From a checkpoint of a small transformer trained on Wikipedia: 14 layers, untied embeddings.
MLP neurons of a small language model. Each row is named by its layer, matrix (up: input weights; down: output weights) and neuron, and shows model dimensions 96-223. Each number is 50 + 10 x the weight over its row's rms, rounded and kept within 0 to 99.
After each neuron's rows, "fires after" lists the tokens most often just before its 100 highest values on Wikipedia text that the model never trained on. A number after a token or word is its count.

L11.up754:58 61 37 48 59 46 33 49 50 52 56 50 65 48 41 52 52 57 46 58 45 42 46 42 38 51 56 70 57 57 57 28 56 37 40 53 53 45 27 63 49 48 40 38 54 55 46 58 41 49 31 46 49 55 66 50 53 54 54 42 48 48 43 59 48 63 42 44 51 57 48 53 59 48 50 41 56 62 49 55 35 56 47 45 56 45 73 50 51 59 61 56 35 46 68 47 68 40 59 46 53 54 35 57 54 62 54 60 66 67 69 45 54 56 51 47 47 73 43 50 47 58 34 41 58 66 51 57
L11.down754:55 46 51 63 53 48 51 61 48 40 53 39 23 49 44 57 64 63 46 37 48 60 52 50 66 58 55 50 49 48 34 70 55 50 53 59 43 65 55 44 39 50 61 56 35 52 51 52 78 37 30 27 38 50 44 45 47 53 50 50 61 36 52 38 28 44 44 42 48 35 62 39 38 90 48 71 51 45 33 45 57 63 46 59 38 44 60 43 46 57 44 55 60 60 43 55 51 36 53 52 47 45 61 45 55 50 41 42 42 46 45 62 49 41 64 57 46 51 36 63 56 30 55 50 57 46 42 49
fires after: "6" 19, "3" 13, "4" 10, "7" 9, "2" 9, "1" 7

L2.up824:60 45 48 64 47 49 49 48 56 41 26 50 52 43 42 54 53 26 51 60 57 53 44 42 52 48 66 43 63 54 57 59 50 43 56 53 57 51 47 50 52 45 53 33 41 51 49 46 56 51 45 07 47 59 51 70 63 37 47 51 57 40 53 50 14 39 55 43 40 52 55 39 55 46 40 41 52 52 55 60 61 57 38 34 57 49 60 41 62 49 60 54 41 53 60 51 62 53 45 54 68 51 56 50 46 58 64 65 42 65 46 63 61 50 43 50 38 41 50 46 52 34 47 49 54 45 33 65
L2.down824:61 49 54 47 44 48 53 53 46 49 54 47 47 56 51 48 42 52 71 45 48 45 66 50 51 39 51 45 61 42 62 46 55 57 42 53 38 69 55 45 44 50 37 50 58 45 54 48 57 46 50 97 50 49 43 55 41 62 44 46 53 61 41 36 88 50 54 42 47 40 58 45 59 45 48 48 45 35 56 49 49 51 53 55 54 48 48 48 17 47 49 45 48 37 40 45 43 54 66 35 49 46 43 53 53 50 47 52 51 31 53 43 54 54 47 49 47 52 59 62 55 55 28 43 32 59 67 38
fires after: "1" 15, "5" 14, "3" 10, "2" 8, "7" 8, "6" 8

L2.up914:49 56 47 56 45 28 58 48 48 46 36 48 73 52 58 56 50 36 55 60 49 51 37 47 46 61 59 47 51 59 51 58 53 68 52 39 42 38 46 55 42 53 60 49 39 55 44 32 60 47 46 37 49 65 42 68 49 34 45 50 56 44 58 40 35 37 55 43 55 46 59 35 66 48 44 35 62 48 66 54 54 75 46 37 63 55 45 56 64 34 50 46 44 48 47 57 74 63 38 69 77 47 59 64 46 55 49 50 53 51 51 58 66 46 55 59 57 47 62 50 51 44 34 49 60 35 33 59
L2.down914:57 41 54 50 43 56 47 31 48 51 48 42 49 33 53 32 43 50 74 51 53 51 58 48 52 47 49 58 53 49 44 47 43 41 52 48 49 78 44 43 64 44 50 55 28 45 56 48 54 52 41 59 45 40 53 55 32 54 36 49 42 57 37 38 73 45 58 35 52 48 59 56 57 49 47 42 47 48 48 59 57 45 39 45 49 50 54 38 20 46 46 57 38 42 47 46 42 56 50 33 47 62 47 47 54 49 60 55 54 45 45 51 45 45 39 52 57 52 58 54 43 58 36 49 29 60 61 49
fires after: "4" 19, "3" 16, "5" 14, "2" 13, "6" 8, " " 7

L3.up982:71 44 54 52 49 45 54 47 38 48 50 59 50 28 37 52 39 57 44 45 40 56 39 55 47 47 60 50 63 53 47 50 56 31 48 51 56 40 42 50 46 56 68 44 33 54 51 41 41 44 42 55 51 50 36 91 47 49 45 37 41 57 53 60 48 52 31 36 53 42 64 44 80 28 38 38 62 54 53 48 50 49 56 61 36 45 49 38 38 26 56 45 45 42 56 53 61 65 45 45 72 58 73 68 60 55 39 53 54 69 53 52 49 46 64 38 33 51 41 45 45 51 44 56 49 44 50 49
L3.down982:51 52 57 52 51 32 65 69 71 56 46 36 54 41 79 48 59 51 64 50 53 44 60 47 48 50 20 48 57 35 36 52 64 58 40 49 44 49 47 47 55 50 49 61 60 43 52 63 48 54 70 52 46 57 60 39 42 48 36 48 53 56 46 44 58 47 34 45 51 52 49 47 28 66 42 41 45 55 50 56 44 49 25 54 53 59 50 46 41 53 52 42 46 52 47 63 48 41 55 46 43 37 43 55 46 56 63 55 58 19 47 53 41 44 46 43 66 52 47 50 47 39 38 48 46 57 37 65
fires after: "\n" 26, "\n\n" 13, "4" 8, "^" 6, "| " 6, "1" 5

L2.up399:36 49 49 45 43 42 43 48 54 43 27 45 35 48 55 47 44 29 39 59 55 48 29 48 55 58 66 45 56 61 54 42 56 56 63 34 53 45 47 53 66 53 43 58 37 34 42 42 74 56 50 47 27 62 60 57 59 49 34 55 47 51 53 49 24 35 50 30 62 67 61 44 64 51 40 73 56 49 49 58 62 61 37 29 65 48 41 57 56 53 48 55 38 41 52 41 64 41 55 66 56 55 43 62 41 54 65 48 45 52 47 62 43 39 34 50 46 47 61 54 53 33 48 53 77 51 39 50
L2.down399:53 48 57 44 62 70 58 45 63 58 66 40 60 44 62 51 53 43 60 42 63 47 54 50 46 59 43 66 50 30 55 44 55 45 40 41 39 61 60 56 51 40 61 49 49 27 52 43 48 42 41 41 63 58 50 55 47 46 58 46 52 42 49 50 64 31 44 66 46 38 47 66 54 46 53 24 43 54 41 48 52 36 70 42 66 51 49 46 44 30 29 50 48 45 48 37 31 44 48 40 42 61 52 43 46 50 41 48 45 48 40 44 44 44 47 53 47 48 53 52 52 42 52 46 27 62 54 64
fires after: "\n" 17, "|---|---" 14, "5" 12, "{" 7, "3" 6, "2" 6

L7.up757:45 51 54 16 50 57 44 54 66 44 61 39 57 45 49 46 59 39 44 48 54 73 30 41 47 43 57 46 71 58 29 44 59 39 43 65 49 56 56 40 52 57 50 54 36 61 48 48 62 54 40 50 47 70 53 59 43 38 59 46 39 47 47 43 51 40 65 56 42 50 56 59 58 52 46 44 40 62 44 45 47 47 44 49 32 63 61 80 56 53 49 41 52 42 48 63 53 47 45 56 41 34 46 38 41 58 59 37 37 45 62 35 65 46 47 45 46 55 62 33 60 40 44 54 48 61 45 46
L7.down757:52 62 41 55 39 48 42 54 71 34 45 45 64 59 50 53 39 60 39 58 51 62 51 44 72 59 51 49 53 49 36 42 46 54 31 50 39 46 46 43 59 52 52 38 50 73 60 56 70 46 64 49 42 52 42 51 58 44 36 52 47 77 57 47 36 41 65 56 57 42 44 37 60 67 76 44 55 44 52 60 67 55 28 43 53 39 54 42 58 59 51 70 50 42 48 45 47 60 42 39 21 53 47 53 54 53 57 61 41 50 56 61 53 51 53 46 49 48 52 51 44 44 57 40 49 42 30 47
fires after: "c" 14, "C" 11, "on" 10, "ec" 8, "ar" 8, "ch" 7

L8.up113:62 36 64 56 40 53 65 66 54 51 66 49 58 38 61 58 46 51 41 48 48 54 45 38 34 64 47 49 59 36 40 40 63 49 65 63 38 32 55 46 47 42 40 56 59 62 51 47 55 65 52 53 54 66 39 76 59 46 48 51 47 37 48 66 37 43 45 49 46 61 56 53 45 51 48 66 51 58 38 53 35 62 54 63 41 59 67 56 78 46 51 62 45 43 42 46 36 40 62 47 32 37 29 44 55 62 61 58 50 45 39 49 51 40 31 59 41 46 40 43 55 47 67 51 62 58 37 44
L8.down113:45 62 30 41 52 43 51 48 47 42 76 50 52 37 58 39 46 51 57 61 42 66 42 60 61 55 58 44 44 56 41 52 39 44 34 50 64 56 57 30 44 61 67 34 43 42 44 50 54 29 45 40 56 52 58 68 73 43 54 48 44 58 46 40 45 50 54 57 47 28 40 53 63 46 62 42 50 51 56 43 48 45 37 32 69 59 40 39 16 42 73 33 55 55 72 56 35 48 43 59 42 54 51 62 51 34 58 57 44 48 51 30 46 51 55 69 56 48 42 59 56 53 57 41 33 49 55 54
fires after: "c" 72, "t" 8, " " 4, "ab" 4, "at" 4, "C" 4

L2.up241:67 51 62 61 54 43 53 49 44 60 45 53 46 40 38 48 38 37 60 58 57 51 51 51 54 49 58 56 57 64 57 48 59 55 58 47 67 56 42 62 51 51 68 48 50 52 45 43 61 50 51 29 40 51 55 66 58 36 41 46 56 58 52 62 11 35 49 44 57 54 58 36 67 42 37 42 58 48 56 50 63 77 40 47 49 54 38 41 56 43 45 40 47 52 62 42 76 59 60 67 56 48 55 58 53 59 48 63 41 68 50 68 55 47 27 51 45 47 49 45 49 38 56 42 59 49 41 51
L2.down241:55 45 59 51 50 60 46 59 61 63 53 58 60 45 48 40 47 41 70 57 56 54 67 40 42 53 50 47 52 44 46 53 51 49 44 65 35 69 48 58 46 41 50 61 46 49 49 59 50 56 45 72 46 47 39 59 49 46 42 58 51 59 45 15 91 53 55 53 63 47 56 60 54 52 51 36 49 36 61 43 50 40 41 46 55 56 42 47 19 41 39 52 39 45 51 52 35 49 47 28 61 54 46 46 50 46 70 54 55 40 57 53 48 52 52 42 49 34 52 42 47 54 21 42 30 44 52 37
fires after: "| " 12, "1" 12, "5" 11, "3" 9, "7" 7

L3.up853:57 42 62 60 38 52 55 48 43 56 47 54 53 35 33 51 29 35 55 62 56 40 39 54 51 47 58 44 50 56 56 60 54 59 60 43 66 57 29 52 59 41 43 41 54 40 55 60 41 48 28 26 37 62 46 73 55 42 43 49 46 43 39 44 10 46 58 39 48 55 47 52 69 39 41 33 48 57 65 52 49 59 47 51 38 53 49 50 43 43 52 46 43 54 60 65 77 62 57 54 49 53 54 61 47 50 64 59 38 68 53 48 53 51 52 54 45 49 45 43 47 49 39 60 66 58 46 49
L3.down853:49 40 35 42 54 53 48 43 64 61 52 50 53 45 44 52 57 37 54 67 47 52 58 56 47 55 18 58 46 62 54 50 46 45 52 46 30 67 49 42 34 58 43 41 52 56 47 50 57 47 73 75 61 41 49 31 52 55 49 62 47 54 49 56 84 43 51 30 47 36 59 50 30 64 41 62 43 59 51 42 47 52 45 48 54 44 34 56 66 49 36 48 53 27 39 40 27 43 56 43 52 52 47 43 49 38 48 44 41 42 41 52 53 54 54 61 56 62 67 53 38 65 73 50 51 48 55 52
fires after: "\n" 16, "4" 12, "5" 11, "In " 9, "2" 9, "ed " 8

L2.up949:50 51 56 46 46 47 60 43 51 50 41 46 44 53 53 41 36 51 55 57 51 52 40 59 46 51 69 51 60 51 48 52 45 46 61 46 79 51 53 50 68 44 58 47 57 55 51 52 58 64 55 41 52 64 61 72 53 49 45 48 38 50 50 51 11 41 48 51 49 55 63 51 80 46 45 52 42 63 51 52 59 64 51 55 52 57 51 48 66 49 54 49 44 42 66 38 60 58 51 63 46 51 65 54 62 61 94 37 38 62 53 62 53 47 16 44 40 56 63 56 61 50 40 41 78 47 52 39
L2.down949:56 58 52 59 48 76 39 53 45 67 35 35 64 51 46 40 43 34 51 29 41 41 44 49 58 49 40 62 44 35 50 43 53 39 44 44 35 60 48 62 42 35 39 45 57 45 32 54 48 49 50 52 44 51 56 43 44 52 49 67 34 53 41 51 72 38 47 39 49 44 65 45 53 54 48 35 46 66 50 45 47 35 44 44 62 47 44 34 38 25 33 53 53 42 50 57 42 47 55 30 53 49 58 42 40 74 22 44 35 48 49 42 37 33 70 71 55 68 36 45 48 57 50 51 35 56 57 49
fires after: "|---|---" 44, "\n" 30, "| " 14, "|" 6

L2.up314:62 50 48 62 45 52 53 41 50 43 37 39 58 44 44 55 46 42 53 63 65 62 52 49 51 56 67 53 49 55 61 58 43 42 46 49 65 58 41 57 51 44 54 38 46 53 42 54 45 56 43 33 41 51 54 73 56 37 47 53 55 53 34 50 00 36 48 34 32 48 58 38 70 50 43 38 51 59 56 50 49 63 27 42 58 50 53 37 52 48 55 41 51 65 57 56 66 52 45 65 62 44 64 48 53 50 78 50 35 57 35 52 54 50 28 48 43 54 51 55 53 40 37 50 71 49 36 46
L2.down314:52 58 50 35 38 42 46 51 53 35 41 48 43 47 40 54 46 65 63 58 51 46 45 56 46 63 42 51 38 44 57 54 52 59 60 48 32 65 57 46 43 58 51 36 60 42 55 53 53 47 54 70 61 45 45 44 47 42 64 46 55 45 68 53 91 49 59 63 46 49 44 44 48 48 68 60 37 41 51 43 51 50 56 51 48 54 51 51 25 56 47 42 44 40 53 61 27 42 61 39 54 47 57 32 56 38 24 58 51 46 57 49 50 46 71 54 40 46 36 53 63 45 46 41 19 47 56 50
fires after: "5" 16, "3" 13, "1" 12, "4" 11, "6" 10

L7.up375:71 45 49 49 44 48 62 61 57 55 51 47 35 47 32 42 43 67 59 53 43 58 37 58 61 51 51 46 67 39 54 66 51 46 65 56 51 46 49 45 44 50 45 39 44 69 47 41 52 60 39 32 49 58 59 44 52 38 48 42 52 50 59 57 47 50 46 46 60 49 51 67 52 47 54 37 47 75 46 39 52 52 47 31 52 60 34 48 37 51 44 37 50 49 42 23 59 45 44 59 43 39 50 48 64 42 56 54 45 46 50 41 49 69 49 47 57 39 63 53 50 65 42 52 53 51 27 58
L7.down375:45 42 35 47 74 50 46 51 36 56 53 44 43 58 56 53 64 47 54 66 31 46 41 52 38 46 54 59 47 48 43 40 67 55 61 58 49 51 49 52 58 53 60 52 49 35 58 44 55 44 66 52 47 41 45 47 36 55 41 54 68 44 46 30 56 36 69 52 43 47 54 46 60 49 59 54 37 44 46 71 53 31 38 57 37 42 50 53 52 49 60 64 50 63 31 43 38 51 43 62 72 62 47 40 18 52 46 53 36 43 49 51 55 55 35 28 28 44 45 46 53 41 47 34 51 46 49 43
fires after: "o" 32, "is" 12, "pro" 8, "e " 5, ", " 5, "and " 4

L6.up703:45 48 63 49 56 59 46 58 46 40 51 39 55 53 65 41 55 53 48 44 40 69 52 53 38 35 53 49 67 55 48 40 55 35 48 68 60 38 45 68 68 51 54 60 58 68 47 59 59 44 56 52 48 61 48 78 50 48 38 42 45 47 40 55 38 64 44 55 47 36 51 49 61 23 59 34 40 35 46 51 35 52 57 62 54 39 50 54 36 35 56 32 58 61 66 49 59 52 51 24 71 41 59 61 60 49 41 35 42 35 34 58 46 44 56 56 29 41 47 63 56 55 47 54 39 61 38 56
L6.down703:34 50 38 46 55 43 30 42 47 49 39 39 44 61 45 38 31 56 38 38 52 57 56 46 51 44 48 45 46 45 59 33 57 57 33 42 63 44 55 44 41 53 50 43 44 51 39 51 34 41 68 35 40 39 68 61 47 49 51 55 49 36 59 68 44 43 51 50 56 44 31 49 46 60 48 31 76 64 54 49 62 67 51 56 60 42 49 47 61 59 45 46 56 55 42 57 57 41 33 42 50 51 57 40 59 38 55 50 59 38 44 48 44 55 72 51 47 46 57 68 38 32 55 56 48 39 43 48
fires after: "\n\n" 57, "s" 7, "\n" 4, "y" 4

L5.up372:67 53 59 41 33 40 42 54 34 56 53 46 58 48 46 48 48 44 40 65 45 49 53 42 52 66 61 47 53 40 46 36 44 47 59 37 57 28 46 39 52 55 53 43 63 46 68 46 64 36 28 65 36 38 54 62 52 53 49 52 58 45 40 52 52 55 60 37 51 45 52 49 77 35 52 40 33 42 57 38 43 38 42 45 52 43 38 54 57 66 40 54 60 46 42 45 43 59 48 78 39 58 62 56 36 74 50 53 63 49 19 66 41 55 42 55 43 54 47 43 49 44 56 45 47 65 41 65
L5.down372:42 45 71 46 46 51 41 50 50 61 49 51 36 58 41 44 60 29 51 44 45 58 47 36 69 45 40 62 57 58 42 67 57 65 49 57 47 50 52 58 57 43 49 49 50 56 36 49 47 56 58 48 53 60 69 66 50 66 40 61 71 43 58 56 52 57 58 62 37 70 36 46 47 45 49 43 32 55 42 46 54 58 53 52 52 50 63 64 56 59 32 48 51 48 51 26 48 48 64 36 75 67 41 58 62 31 61 50 44 50 57 34 44 50 51 46 44 43 53 60 47 70 48 45 41 30 56 36
fires after: "5" 20, "2" 19, "4" 17, "3" 11, "1" 10, "6" 8

L7.up685:52 50 56 63 33 38 49 68 47 55 40 34 54 47 56 60 36 54 46 72 54 65 59 66 56 47 70 46 49 34 50 49 50 38 46 67 55 47 46 46 49 39 37 36 69 65 53 61 47 52 49 57 37 60 50 60 35 54 45 57 44 47 34 59 48 61 52 31 48 44 45 59 50 23 46 63 41 42 50 45 69 45 63 51 54 37 64 46 39 44 60 61 62 58 53 60 47 47 61 57 58 37 37 37 34 60 47 70 52 60 52 55 43 44 45 51 43 61 40 43 55 45 53 14 57 64 44 56
L7.down685:55 41 50 46 65 41 51 40 57 44 31 55 53 50 43 36 56 58 51 44 44 36 33 40 35 49 47 54 55 59 64 60 46 46 51 27 56 41 49 41 70 62 44 45 52 49 54 49 57 72 47 45 39 54 43 46 52 46 59 46 47 47 54 46 47 63 33 67 47 43 54 49 45 36 41 44 64 49 59 61 25 49 32 53 50 60 58 13 62 56 45 37 29 40 48 40 37 47 50 45 44 57 52 36 70 43 41 33 57 40 44 69 40 50 69 52 58 37 69 60 53 56 44 45 70 44 56 55
fires after: "1" 44, "ag" 12, "g" 10, "p" 8, "7" 8, "18" 5

L3.up549:68 41 72 53 46 39 48 41 43 50 40 51 42 61 35 48 56 38 59 52 47 55 42 51 44 58 63 43 58 50 59 32 32 49 59 52 70 68 31 53 45 47 56 42 46 53 57 62 65 39 28 39 46 49 46 72 53 37 40 48 47 45 40 49 28 41 78 36 43 47 51 41 81 24 40 41 49 52 64 56 64 61 35 48 30 51 37 44 41 52 47 50 52 42 56 55 61 44 60 61 60 56 60 50 43 53 64 48 33 68 44 56 57 64 35 55 49 51 51 49 44 58 48 54 73 53 42 39
L3.down549:56 52 54 43 64 62 47 50 64 48 45 46 43 45 71 43 41 57 54 54 60 45 56 51 33 40 23 48 32 47 39 63 46 57 51 37 39 32 57 50 58 50 48 55 53 47 46 46 33 56 75 64 48 55 41 39 59 49 53 55 41 61 51 43 70 51 58 61 39 48 48 52 20 64 42 49 48 57 59 51 56 40 59 38 59 52 46 59 70 58 50 57 40 46 46 42 51 33 40 39 32 54 45 42 58 57 41 45 50 23 50 56 64 44 55 46 70 43 42 57 50 41 56 46 37 44 59 54
fires after: "4" 19, "5" 14, "3" 10, "7" 7

L3.up562:83 48 54 53 53 39 57 32 54 52 51 32 42 59 52 52 40 48 50 71 50 61 63 52 50 43 68 51 41 50 57 34 40 26 63 41 47 36 43 49 56 59 48 49 62 63 58 55 45 55 42 48 49 50 53 68 51 43 39 46 48 43 62 67 36 30 70 35 48 56 46 53 46 23 64 45 69 54 57 60 54 55 39 68 59 44 51 56 56 35 62 52 56 42 52 56 60 53 59 58 51 43 54 57 50 54 49 42 43 53 46 53 48 57 53 60 36 45 53 49 56 55 39 56 63 45 36 47
L3.down562:44 25 45 48 51 40 53 65 63 51 43 30 56 56 39 62 45 58 39 35 52 31 71 49 52 56 40 54 54 53 35 49 54 51 56 58 52 32 64 53 64 43 63 45 55 59 50 48 50 55 41 50 33 49 52 48 63 42 59 53 49 50 52 37 60 48 45 50 59 45 55 59 43 37 34 39 48 41 45 48 40 45 80 47 63 62 54 56 51 41 33 55 49 54 49 47 38 22 63 66 60 44 60 63 49 41 35 52 39 69 64 52 39 43 52 44 58 49 52 42 44 41 56 55 37 66 29 68
fires after: ":" 32, "19" 26, "5" 10, "2" 7, "4" 6, "1" 5

L3.up891:62 34 64 44 40 42 45 61 31 38 52 52 61 55 37 44 51 53 40 51 56 47 61 49 43 49 66 52 49 65 48 38 51 49 55 39 77 35 47 59 46 47 53 46 38 39 55 62 67 61 40 43 45 54 61 85 57 35 51 54 48 42 42 54 16 29 59 32 54 67 52 52 60 35 65 55 48 54 49 44 55 60 44 52 40 49 51 55 50 43 61 56 48 46 44 45 66 44 54 43 60 38 51 58 41 58 62 43 41 49 40 66 48 49 54 62 35 53 56 47 52 44 47 53 63 45 45 42
L3.down891:57 56 62 54 39 39 47 41 62 53 51 33 55 69 48 60 49 42 71 67 42 49 42 55 54 58 41 67 51 63 45 65 54 68 31 60 34 71 48 56 50 52 45 37 67 61 41 43 47 56 71 46 53 40 51 38 67 51 47 51 45 36 56 60 82 53 60 54 37 46 47 50 37 43 47 56 56 59 61 45 49 48 67 47 42 56 55 44 52 47 44 35 49 54 48 49 33 50 54 43 44 56 48 35 39 33 40 67 42 47 40 41 61 59 55 78 66 63 37 67 41 50 46 33 46 53 62 52
fires after: "1" 21, "4" 15, "5" 14, "3" 12, "2" 10

L8.up682:68 55 63 47 35 33 36 70 45 42 44 49 23 45 38 62 33 31 48 60 44 36 55 58 40 47 57 53 67 47 43 51 43 30 58 42 45 49 56 50 51 49 39 40 49 58 53 43 53 42 57 46 44 54 42 62 56 38 47 55 57 57 41 39 54 60 60 46 53 50 58 55 60 39 50 57 45 53 53 34 63 46 40 52 54 52 57 51 61 57 50 41 59 48 31 29 39 46 44 48 31 20 48 36 53 69 45 44 70 40 48 42 57 63 52 47 45 59 56 37 55 56 47 54 65 61 52 51
L8.down682:49 35 40 38 46 54 54 52 47 46 40 48 48 54 49 43 62 57 51 46 46 51 52 37 87 49 45 56 40 44 67 47 44 71 51 52 38 55 55 40 36 39 64 46 57 48 51 62 48 52 22 54 33 51 46 47 32 62 60 38 47 43 54 44 52 36 44 50 57 52 43 50 48 40 39 38 50 42 52 63 44 63 55 46 71 50 54 60 48 58 60 50 39 48 41 61 35 48 56 49 56 80 45 43 35 43 46 64 38 44 40 54 38 54 42 40 49 38 34 50 62 43 70 60 54 38 51 60
fires after: "is" 14, "o" 13, "3" 13, "2" 13, "5" 8, "4" 8

L11.up932:51 45 54 36 41 43 48 41 53 46 43 44 65 48 50 54 41 53 44 46 46 45 38 31 59 39 53 66 59 48 64 49 39 51 59 54 59 32 28 55 44 39 44 48 47 44 47 56 32 55 48 52 49 44 51 53 77 54 46 53 46 59 38 54 54 53 45 49 28 52 42 56 47 54 42 52 48 51 47 61 47 63 64 46 39 41 52 37 60 63 64 34 52 25 39 58 56 57 61 57 47 45 68 38 58 53 51 48 58 60 62 38 55 56 50 56 63 57 35 63 34 52 30 51 48 35 45 56
L11.down932:37 45 54 47 54 40 46 60 56 45 51 48 45 40 52 38 45 47 66 22 52 80 37 40 64 54 52 41 52 46 32 39 50 35 54 45 51 69 49 39 50 23 35 40 55 51 33 37 54 44 52 50 28 40 52 52 62 53 51 38 44 59 59 60 36 52 41 46 51 50 53 54 39 58 54 44 64 45 62 44 50 54 54 51 55 48 41 54 40 56 62 69 48 40 56 55 50 38 34 30 53 38 47 54 51 49 45 40 68 47 42 43 52 38 52 44 55 39 57 47 47 44 60 61 47 54 75 50
fires after: "5" 24, "7" 19, "0" 12, "8" 11, "6" 6

L3.up226:63 54 47 55 33 49 46 48 53 64 44 45 60 37 38 64 38 60 65 50 53 44 65 48 47 44 68 38 40 49 50 44 54 57 45 54 54 34 41 57 61 56 44 42 39 51 53 50 41 50 52 47 33 53 58 70 54 45 35 60 30 45 67 59 53 56 41 31 37 66 53 40 47 32 45 40 57 55 58 48 50 61 43 40 45 48 50 67 38 50 58 55 45 45 57 65 67 64 57 49 60 44 32 68 45 53 34 45 47 60 56 42 52 61 52 55 52 55 42 32 44 53 51 37 56 58 36 60
L3.down226:45 42 45 50 49 62 47 41 53 43 49 45 55 47 42 56 54 27 52 49 56 52 25 53 54 45 25 62 53 47 58 50 53 49 43 40 53 77 44 58 44 50 42 54 58 53 56 33 63 49 49 55 43 55 50 37 50 44 40 53 65 60 41 39 59 40 50 52 58 44 46 58 37 59 41 57 54 38 42 57 61 50 53 37 39 51 52 43 44 50 25 52 52 48 41 55 38 43 51 55 43 47 26 46 50 38 68 61 48 51 49 47 53 61 54 56 42 55 63 54 50 51 45 46 43 53 65 44
fires after: "| " 25, "In " 11, "- " 9, "1" 8, "3" 7, "7" 6

L2.up224:56 42 45 54 48 42 51 37 44 54 40 33 52 50 49 52 50 43 33 81 58 54 54 46 68 62 65 46 55 63 52 46 55 57 61 56 43 45 46 47 62 50 44 50 53 50 57 47 45 48 47 38 49 58 47 66 55 54 65 45 63 54 45 44 40 58 61 41 64 47 78 41 66 54 37 41 59 60 59 51 58 63 32 32 68 51 41 44 56 46 51 52 53 56 49 50 66 49 57 47 55 47 69 63 45 45 49 54 50 59 45 49 48 46 48 49 48 46 56 42 49 26 41 43 54 50 41 57
L2.down224:34 62 56 48 41 59 58 47 69 44 52 37 51 51 67 49 42 63 67 50 51 44 59 53 47 50 35 53 36 48 45 59 52 58 37 33 40 70 63 48 62 38 36 55 45 35 63 52 37 52 51 53 63 64 59 71 34 47 55 45 56 46 49 48 62 36 56 43 51 48 39 47 38 51 52 48 37 50 54 53 36 51 57 49 50 46 52 55 40 52 59 53 45 34 44 47 43 52 56 39 67 51 43 52 41 52 60 47 54 53 49 50 50 45 53 40 57 58 46 43 63 49 42 47 53 59 34 64
fires after: "5" 15, "3" 15, "2" 12, "4" 10, "1" 8, "6" 8

L3.up595:50 39 61 60 52 47 50 25 45 45 35 45 26 52 54 44 50 51 41 60 47 41 54 61 46 52 74 43 69 52 49 30 40 39 44 58 73 43 41 45 51 42 56 44 43 51 53 48 42 57 40 60 36 41 41 84 44 48 46 45 43 42 51 54 31 36 51 43 50 69 33 54 62 41 50 47 62 60 56 61 39 53 47 48 42 54 48 68 56 46 41 47 54 43 56 70 54 51 63 48 50 44 66 45 53 57 52 39 33 73 51 47 56 63 51 71 47 54 40 46 57 58 42 53 76 48 38 55
L3.down595:40 43 54 52 54 33 69 39 64 61 79 42 53 49 70 60 57 51 64 62 56 45 53 52 50 63 16 53 46 54 41 51 42 57 53 52 34 51 56 48 78 46 51 41 49 50 52 43 40 42 55 51 34 60 38 37 57 42 30 69 35 52 39 60 85 56 46 35 41 58 54 47 47 47 51 33 61 50 52 45 51 46 58 65 54 61 53 57 46 49 51 53 38 35 50 35 42 40 49 60 61 56 63 37 46 36 47 53 42 48 52 42 51 58 50 41 54 48 59 51 62 34 46 30 38 49 35 54
fires after: "| " 33, "4" 16, "5" 13, "2" 10, "3" 7, "1" 6

L5.up211:66 50 47 54 36 48 51 58 53 49 43 44 41 49 56 63 27 55 51 45 40 39 47 49 46 48 56 60 59 54 54 46 58 40 52 58 61 49 43 52 60 52 49 34 52 55 63 54 54 30 36 43 51 70 44 73 43 47 31 42 46 45 47 53 38 33 71 43 46 27 56 50 65 48 57 52 42 56 48 39 43 54 43 59 57 47 43 58 49 56 59 50 48 52 44 45 48 42 54 54 44 57 48 48 46 62 69 48 50 41 22 61 65 65 14 59 37 63 56 50 63 40 57 49 50 67 44 41
L5.down211:27 47 64 34 53 59 71 49 39 70 59 40 55 55 46 52 63 62 60 50 59 53 60 32 65 42 50 42 52 61 56 31 44 62 58 48 44 47 57 42 36 51 51 38 58 61 29 36 46 48 50 42 37 37 49 43 48 61 69 47 55 47 42 55 67 51 48 52 50 56 58 51 47 56 31 44 43 56 64 65 54 56 55 49 63 41 56 44 60 42 64 47 46 55 58 51 33 54 45 50 48 44 69 44 44 22 36 60 40 40 45 54 38 64 52 37 51 31 61 40 60 48 47 53 39 37 43 61
fires after: "4" 17, "5" 12, "2" 10, "3" 10, "6" 7, "{" 7

L5.up924:61 46 57 62 50 49 50 68 28 51 61 52 47 47 34 55 30 45 29 46 47 49 55 56 48 51 61 57 60 48 44 47 54 57 52 53 70 41 59 54 61 48 33 38 71 71 49 45 40 63 54 40 45 43 36 66 58 48 44 77 47 64 45 60 39 38 54 40 44 41 50 45 64 17 54 41 35 50 57 51 53 59 37 49 52 50 55 61 53 44 54 47 62 54 53 63 71 54 57 60 50 34 51 61 57 57 49 46 35 64 63 67 56 69 49 64 36 57 43 70 59 43 49 53 53 47 42 56
L5.down924:23 53 59 47 36 52 65 51 49 47 22 36 62 62 39 16 55 62 53 52 52 37 49 47 45 51 37 46 46 50 67 61 60 31 48 54 42 51 42 52 42 56 63 48 44 44 51 55 49 41 51 54 41 51 49 51 51 35 81 50 41 39 62 57 59 50 36 42 44 26 59 53 50 81 54 26 53 53 42 65 60 54 70 39 57 58 60 42 58 62 61 36 47 57 47 55 26 44 48 46 50 55 50 39 53 50 48 48 52 33 50 50 48 53 41 60 51 50 62 40 51 69 55 50 39 52 59 36
fires after: "\n\n" 76, " " 6, "\n" 4